config.yaml
vocab_size: 8192
parallel_block: true
init_std_o: 0.0
lr_mult_o: 1.04
warmup_steps: 294
schedule: "wsd"
decay_fraction: 0.533
seq_len: 1024
steps: 6846
MLP neurons of a small language model. Each row is named by its layer, matrix (down: output weights) and neuron, and shows model dimensions 202-297. Each number is 128 + 32 x the weight over its row's rms, rounded and kept within 0 to 255. Numbers have three digits each.
A block is one neuron, or neurons of one layer that tend to fire together. After each block is what it responds to, as a language model described it from the Wikipedia text at the highest values.

L7.down1533:160150138172153131066108099191150124148100125108094093160150103102149139106123153121152163116168117039110095078074122092126104148163090118130175126160121136177136105151158133134120172191105101138155122086124141126101135138137077130181088122107069172118173198154100148185073038093148148076
Mid-word name fragments

L7.down4074:116121136139195127160133143120072146156138076183133165110119144141097125105134050139145083076137130155055148182115129111167180080136131110173208150077130140122151165103136114134104143167163126149121163126116152186124066107071128139115107088115114069128099143108120143114111160128138151123
Country name endings

L2.down580:066123138130116154175109104210113144097097113085152150081179086090123137055144141155107151115111096117128066118064142122129115124168134081092093111081117130173146116166134146085094115172104131105116088126092115106136141129090145096101079142109142154140093133107098139130134078113134160161
L2.down896:160163161144154128098193089131136109180124131092137155142153156164144148191147191131164115167123165129169094063144140128100083155135088128138095091121068110067101118126083132089119133157099081082099082138156151194141124166143123132099128170123160165125136130141110128125151137099101097131
L2.down1405:108084146170222135137117104102123134130116156081120085081137113083131074044130100110172079163108155093108120151141123141112114093138185138142184129114108096190134138108053091088124174110131166082095113149168136142142144127102098119191124153159074130148136100093136119103187032103095118106
L2.down1560:072135065106156119130138137127080164175129127160146155108100102182074092162110155175113136104185107120173111174148125117110046146114138124143178126113143159139145103165151165079103152131147107124118148115149118076175113146082126099153176108116161085102080136209100109154196121081166093124
L2.down1657:118140131187191145099089154101070125092108023148131131134143154107046121129130079127163121090136142153126165136117088135140131133160140131138159151074144128160171130093100137089115143133162125141110198081101067169126129128072126166119132085144140135109141203127109136158150161153192089132
L2.down1731:113131128101115166150056183114173148104120091167142124148087127067074153189117154132120144171112112127197176164146106138122127064098142130116160165092122201119174057152163136150106179165149137099115099127129111134111090140130117176082123119143103148069118067159141114182123128117141090133
L2.down2286:141134135170137155093095122133106120142157120151176133097184121102084138117056154130087119146153199134152141121106093046133114105145065147128127133100107103069114183182039148109131108145136168062155126104155103182113076097106086154051150205113163122161109131125070147103095123159143122147
L2.down2667:138101148099176116140116098109137110040129184189119134191123149124143129157105089155131170141156145189145072136149073135184172143176113166076107157110119110096136080157157146133126125164165146146135063152131203135098138138063124121128140119133139148094100078075143122188120103124127088123
L2.down2842:163089115106191085120124087143156140153164066118088098164176129120113156149099139164112114146099137202105120118033111082169170116155164136090177113120142047103111165154124163068115092175159184135057165144122131128147125157103164074091144074125115151079114117132150125119137072128114095106
L2.down3200:098111131153163159053115129104144184106190085132076079168094184078127111102126137081109103109125149142130162148097156145141124100155144153110104129135152118104100154101144124121146132170115120135115152092127123080092144176126111097095158096139143073131108101079155197181143101118151144086
L2.down3341:125121128167129139120105107153124153166166116139123081071116175131104082127126100166150130049126152152151164122132130115130139143103191148126111133119119133109146122160125172076113067112142186111114184172130126185146145149078144099110182123126142128121133158121144125159170055052113205132
L2.down3490:149110092095149120109180113174128119092198144100151125096138140147111102112161145188091068098147184115058146165147080094133143139113182095123109089167092155118118104104140199127093096086105120114131140126148141102153121087096099134152121046139109096138093150119171160103122143156061128147
L2.down3516:091115147114152198134157158140129103072087125131108128175150133102086091104176125128121134149139090114139205147143150145173138138125139148174104149141063118138146088104132094146151139149128136135170111077112083059150132135088101232196156128114144105128091102144078067162130124174147170133
L2.down3730:137068131154117127111150164158107168164090129087144081077166083114129116165091212142137167111129133126130158114073109139140121153170137145093141079103076065134123141141124151140142129102130169113075095117117124195215087187110031143124125120133119172154155082089135151151132139162089120107
L2.down3743:174143142129168156115143117155110117126123081162103116173185126131094171104192117139102113164137126127144121103182156147162182131114186154137138144161206119151108131085098071113160085128148158134080122115168132119148130175116134146093132188160146160109109174169132144099121168107123139127
L2.down3765:066184134131143105170147130134163169076178060172075164155126097099159111146157111170145120134130150128154094107148179126111135118096154137104139156169165115095163135110106174141097093131090164134110149138099174118128088144141142093110139135057112155059136115133128157110067158136106158157
Word-completing final pieces

L6.down67:044092187103187150198140152068174019103122112145132144152138135109116144151108140171150107105160124132077158106139160112067074145134131083107104172094141140127105160140168133078128099144076122170174125037113086154185166146085099154098097133110137165109134114130115167070124166126177182114
L6.down2307:052113116077132110133148139107175152057130136121096119136077226149129186179107060142139072107130136156088104141137174140140137135122167147114139140192108156086153146198146152148113152072116126193186155173155136146165128125148101152129086133059116138126084199152069084161143148075171141129
L6.down2589:085112173144170142136205090157083069107129090170138134096111101204120136127098096102138076098154128109103171137154137158195177134127194114161197165130144120119175188197111112120128132107160112087157118075140094090131106130103109162144146132064123181104099148138163129132111165083159117204
L6.down2904:153100164120157163179145165137113075139146122153140112169101157058085149124139104125115084084151100138110128135169113104190112135136137125110116205188149162134160123177144116067122100099162167137137117050133130152149122089072101175107079120102088154141102244125079147107145189145125086117
Place-name completions

L6.down6:117090194118116125074117096123065106121121084110099118087157037090121113114015081152118154180102137146169153145117107116157169055166120112100177128120151155124112125126172131113153116174137120101122132112128134139091107169149090089079085157140091086152098138178101085125079102098125156141
L6.down827:135120140110087089091151124171135167119124111127131066118150202057136202140121087173138135057132131100096108154105115155118142168123105128115102084122171068147095116118139070163179152090120122129143125106108129142078108150136083131113111170102122151120138134123180141144075138110073144117
L6.down1574:116116176195075098101139131106190149074135122144109102184097114143147172141135087136046127109165129160139160170223110140101132183129127133093054147124167168159095147109097120164069126109099119077124125118175115101090098120106166094143123147125129079118128217071137120099120112114099145105
L6.down2365:189154203147116149085135126185211115091065122129151165112149100081155190150083141137058142180118221110127112085041096173114147129150096175149161154111128127136116134180141183197088142160070100094148126080113161167142131125121120153109062171168089163103141148109142112149122069133208147095
Mid-word name fragments

L2.down35:173160187110165124086154163083138127081103095085155185151098111092099150126114098113086141080096126154130129135120104159111140143116140178140159151167153138163066116124150118146099122124142159153215159147089099195109096117137124182138175097105129162068126140136173070141131152138135128153
L2.down365:084085142176113172142155184168175132082089207145149228142129121122096133118115119090126147153144124075187129126122163158166179151100136108130176130119120101146060081092127130128180116172122108196144137149134084108140149071154115105122164149142137178125087103121179087146154072093181110181
L2.down390:116188098092112129133078075192190096118124119078102142146147132083122084114132155129140127149102114106166155132092130154118121157104164114146081133131152212123100128168124129103140119176124148171106161155125107153132088091135110117067140132213145151075139097188117131149061132116170168113
L2.down745:142116154104113116131090157184062131168155109035148082120133194122096167227133157131092102177140074119081111112102155088155117115173070132159128073090111116140126107129111100164132072121144175141142163196160124115119170160125141152151118120123131080149167131095061135117143130104132105130
L2.down789:148084066110181137101098163127175120184128149085143108101177175142121173097111115154183110068145105110087186104137098139177121097133088139174106140131119119161127105202120184140115129171094108093101095142116098102164123124113133158137106159126089123122175088106113090194121131104144101122
L2.down1098:163136150082128107148134128112172084189179134197110121124115118120077108088107155103138101107097136128143133119107181164188114107151134161162109133153120099173090092114049172058134175148132118129153170125128098101170099097102114179171090100113145164139103053126148144118082146195144123115
L2.down1211:123076097128158120136100121158030146168175106151184128090089062112140109176098165123140119146109095147138170111096121132149144110147100210108145147087123115092100135088119088205124075104152175141092144177136132152191139140152160093152145137155115087123128126141089118108114161162148103115
L2.down1394:206027129136172096114149181171120149139165150118078146132133163179163135118075135132070174158196121148088131123142088115159112124129090201146130121067122177080107178149116189171120092071177105125125145162159146135149172082187167120088135130093123121169155107119092148121166090109034097111
L2.down1978:138138147120180153059135152132198155149156137142156148103137095127115086163081092099112092136065107116108114178121175101115179161121060177178084120179180121159140129176199128098074138158137102132119139082092161124093166135112141094129099157114137131128127119125163160130061121150172151136
L2.down2266:123121098130152149098162144101171155144084126106151157123177143120126157111133156139142125091135130137146151080125058177097120122148151084138106164065116131107071135158136091169169126176143082094135175137110101102188163095123095130159080085135090145178157122165128136077137128120183073127
L2.down2596:138095034100126125097117122159170093076150121187185111069137164145131084068142132136163095090099129070133200106095209170167096103137141136146132185162166192128109133146146100104073145054133148179140132109129134137141123117146136132122109138100135166129080145145108081148179099141137197123
L2.down3389:149109126162102158109119151136123108132151125149163199137136108167121118094145156123152141099186149100114148097082125171094116160115075134112168153121107132117078114138100178166124170171079059143138125174076115083167047105137152103168100099147088117103091183201114166183115085142150105107
L2.down3479:164108099164114173108171190099149145153163117120090141126113134192097104182120156140122105169119126120110089130170116141147153122150093148170169126091098087094115169140097144176108154051165171129091149147127157142136115132162182093104149091132180129190123087166123104151199104152110121069
L2.down3649:155149092129096116070168178142121113087089093145185168136133103130132137097123155163110170128090140121146168097107070151111095126157145131146063118105118187114121143165133139132135119174162120125153112115220136154171157123099110140142115088097131141202156106100040106152144137200151125138
L2.down3764:092136163139123168115165088097095183167088182139174095125126141171101136168099148140125201111096100100100118159158127118110119133197113124162169132102148116119171160075090148115176153186071103161120070162133161079132114147112077148149143124154095161110179135053111128164141038108131084139
L2.down3852:142052142133112124110125107166169140113083108053084186103144155085102122122094136120115143129162146061142130098120123158125059114079136083179169062097151134101176154178095180131116110132116134145194051145159158205136140101133160107117135082086143139067127117137083111078144105075102127070
Mid-word fragment tokens